Weights of a small GPT-style language model, trained from scratch on English Wikipedia.
Size: 9 layers, 10.8M parameters.
MLP neurons of a small language model. Each row is named by its layer, matrix (down: output weights) and neuron, and shows model dimensions 128-255. Each number is 128 + 32 x the weight over its row's rms, rounded and kept within 0 to 255. Numbers have three digits each. A neuron's up and down rows have the sign that makes its largest values positive.
A block is one neuron, or neurons of one layer that tend to fire together. Before each block is what it responds to, as a language model described it from the Wikipedia text at the highest values.

Responds to: Multi-word name beginnings. First word or piece of multi-word proper names, mostly places and titles, such as New (York, Jersey, Yorker), San Francisco, Santa Cruz, United States.
L2.down27:123127148181163138126116145145115098123144117139095101165135110140093116127107185149126085093100148123113090111122135101113135078125164165176134094133131162120103173104156098088125118109112096106139152082099106129107072192117096124152159125142153190116172144160133155116147118154109118107133121166125110110121000149111114105108125153106139077098160107153146080113128100114087134126123
L2.down44:137132135115145143173171132142160157112113064131132129095080112164148167126184140140115149097137139098119096120160149130119034138168115148121128089142106155103152126121063154126113154110124169104124089097101153094139148085108119124172132154116051196156105153120126105113092130172115155145085112149073108117114000106161062131098104075118083075097113139102111100156161170144108131105135
L2.down97:157135126085143108113101111158126104117145132189155158177122146165155135102086122083144046107092142121124136159128103163124100132144097094154083102141106123141255132148071110103133115120140099112094113127129138113150072175120128144097139163121100106126195152096181167106068158148119129134140138184127163062110064146092140130133127147145153146139157204104124169150143141139176153202170
L2.down168:149093112070161163180157192074093103110155085105139125120103076044085166154120135118139196178140105125102112091095082126152165185082119159144165149142115147082150161141122113166133072137110171092102168079112164130178145128088151168134172119145125089139112114166107083086155086180113107067141095098156176089084068173130084090176137110131147098087077124181080091125064154140171103141077
L2.down190:116150095150134121167188134167148128150141113063136088074062113103180142132074108173122163125160127121098112149096104128166170114140151167082163100173156095107140148070159049168109196127080139085128110111166110107118121119124088139143119196155139120104123136075153152126127131145116110101145082091141132054131037124096115131069139148130138097152133175062112171123178169142134126095131
L2.down254:127123199121200061143129134138131093125168060106145139100159150134138153090127142086131100127138102141056098122100181137149119109115155112136135123149134050141205129098148105123147107151124089066090144127129159083119147113136103080125149151132111129236169121126158128100067091110129093086075096087145136125132178106114125079192121131163142120116149210165114099174169150135105101160122
L2.down408:158118122132103067110119089124096130149138134090110158148149119085205210138152119068139152116147113087137064132041115071133142116134085169109137086105093068094105142155172057134135115152100087095173116094095162158138109111139112161167160145113096118137108111127152133114154139136143147123170114102120143095147106197191111052134109177182090150133135073172107140117078157124129095094130
L2.down699:145170159187161028126133121112090119154119136185112145129122128104091157163169145151113086154136133149108153153099205118131055106122191144180111099150148147139231144116120118089175148098052131073138115112146152130138147161125148119106125184092104063146097112138168143158094150163192130146132139134111184139121081174137160108092084128175100155180076118120160132185103140115110155121118

Responds to: Clause-linking verb complements. Tokens that open a complement after a verb: "that" after reporting verbs (noted that, announced that) and participle endings (thereby preventing, adding), expecting an object next.
L4.down176:116119067137136188128150139118182137129149126149112130107113111093129075161171108129113117132127129153110141151139161162167140121114129103098113151108107152159255136156073168140151132173157088158123101153120124170147163130101110098150109153100174137170190199136114156079160145154119128217080130157190101154162070111190153148137107115161064130121107098132155146160083161115154118108130
L4.down357:107142116152141188092203159118104182172140117136134076127130075161120094104152161119130108107102164124040145149134199179118141159202198135137152115182130143133119116116147154129163160137120087077078139136143135144111175125092128115079134138086162117143126160106133119147172112141159095160098154184170099112122113128145179121156122129095130150161141155093091138161118164165148162172105
L4.down372:136148148166151117085130154143136138108138124117070073185138170158184148124157087143120183168135180194049202125130133155146184162156145104115138166137135190158231107109124140150116115085099117092076133147161125153141099109150102105153135143027135169116163114088136175158159111159153081155136098117128098082109060133145080103165153150156113182195149142155105116130151136142165143092082
L4.down399:180151122151087153105132070105124160117188090131097086227084144115117103086129140083131184157116175194102112117123083131139156082128176102209094060137194153098139116088089115130109141131108126135139208128126135155129118105127120133136194142136123088149095084140107114181166103176199071159167178180148124148138064147149098132105170096140107125144151132172122103092087074122091132114135
L4.down549:113150161120166172187092151191159117111077087117151140118164105101109148183070159152115086138100149121149090110123121141118165162145068074137104205039151068187097155113168134118106147085134103126115107081145114164129112135144138103138114125185122148116091148168136194131095139227097110134152104203133133198103104128132198151131168148145105082163079128119151124131077141162092171104147
L4.down656:075117145104118108123129199098123137160123076161121109104149123119164123176169146116130129133093170124076162144124157120133182142165187115110091148132165160181139160105110193115162142163150144086111152123098152157142142163106117091078174165101121168156161189130116125121198133192143109153127163141145091106136125147151126123083129158124148138153110188108094160142193203114154111134116
L4.down665:122103104138154042135125110132118130127170117096125017145163216129130090172152144156119117139101113109149143080132138128148096129090180085178115114130123119133255085160179106175155142167084176069144065097097114125174114160097146146157131137082107218119146180104084152114124110176154117141115127129143123165139052124133147130134148188121114133099080088149063119084133159127131133113124
L4.down696:131115117147120115105071093060130172088124124085100132168081089142086094123185090079127124162142093112118176188130141079118116128153147055127115134137172177090127204092118160151126171131116155158154122157091137163125152191154122141129202150111089178110131138082161154156142132160151105129138163182077116127141051129128126090109153091122120077106095136099191073090108149070124170183099

Responds to: Start of multi-word names. First token of a multi-word name or phrase, usually right after "the", most often United (States, Nations), also New (South Wales), mid-, 1940s, M.
L3.down102:125115114117116172119111165104119133159096104101115157127106133105186153134098154166132109142122098138097177150105126144127113123056199153122146097113115078088190157078146215150067163116096122089105128081113124158148128162125079064120149098104174089136128101097076146152129167166122119092129130157143191108077087112086162065180138144154162184170118122151125084150174140063172116118138

Responds to: Anaphoric "the + noun". Generic nouns right after "the" that refer back to an entity already named, such as the record, the series, the band, the club.
L3.down633:128153113153113182150192136038123166048125143065161137141134130126128137123096137129086120169137158198104120130161158192140141128137116161180148139128149120148112145141116104141114129097155129061146103168172164098158083083091099113102134099126101083206133140141091167109138115136100112082182075150100144111097097115180095142135183146126164137120116077156132040137114172092169159142147

Responds to: Back-reference to antecedents. Tokens pointing back to a named entity: relative which/who after prepositions (in which, during which), and possessive 's after company, band, film.
L2.down81:163145096138142093118092143186165163161133086151160139170111174131099174074055176129113126104210102069126152138094113124116110077109124097095089215133170158131151123100174151167093132138118116125148217150116127139140154081112128129089181198077170097102155142060127110127143137131198150089078112103210183152157129129103120120148117129163121169128144095083190126130085182137102093120120
L2.down90:105157157135119166133098137138114139110094100166114149178160109099129130137133131129095119121121107102108129145155122113123102131080130128103090097121111064117234125088127105126131083067134106157153141104160133072164104114133130141162131115128148127165138134105085124120136130116149147127141112163137144157102000131152115092137114095143123133145116111105151072123166138108112114142190
L2.down103:121180143129140160118136098072117080036094214115139135123145184134147139117123145108112116145106149127125084166186168156098097190135064113170172060090067111094009124115194120131089148089139118186096086140124161076140130139177133113091121082113119093198124104147113171146078089158130093160156097189124148122145123116153077160098096128149125160124151150093177147156098155112154125155152
L2.down172:135148111088169130133092108098118092128155199136156190149101095116129138131168114163114125122149158121088103107077156144074117101136148109131168114102138123115207145130094154080145124109119118142156154117159117112093144110146161124103107167127174133114162156157154099166089117152129118123136128058151136151146225114141110178141093108141071213171122167069092145119140144066154138169137
L2.down401:143094086113094073147176159162103141119156171124116150105117102124142166136107163126081100108127151104070167157152108177120151113057106182121166128067127077188094127099096143120100101099180111104111169111143131155100079106119135196145131108140161148142153123214140095151122130109176156118132137153139111171157082164134096115096186102085080092103118108127128147154130110087060103141161
L2.down462:105118146149146142188099175127097099138133129132148125180120114132122186135145132109126178165170115103076143103133115198130134090107130086131126119169125157126165129191112178212111134195151138045060122141111119123120095142181145147177087140099082131115123125161120189115073123041097092176147143155103073118113172122157158199087142130097135115088186127136148190135088216070061111145101
L2.down632:148102143074131066174112177114051109147117123125115071113104106165107138116138155100139157116178078102111153122185106149146162150132105135103102154123145103145113188166110108105164141165114203126126152106132130103144118088123188128126156148182081158108112119077121128132179121130147136158157152116117121112146034089212129169120128097091066143089131146164077121127109159121122119105117
L2.down656:142162147116140131100110135102156149087104138128120188121151107138141080077153127123139089110190167142165161201145137069145159156150110128156115050108141131219100126108137158084119092153136175129109167096158059147140155121105120098187151158123119205064130136152141138138119144176103131091111089130168104102120045171120166154090140079108154075123132168144150108083147135154155142154099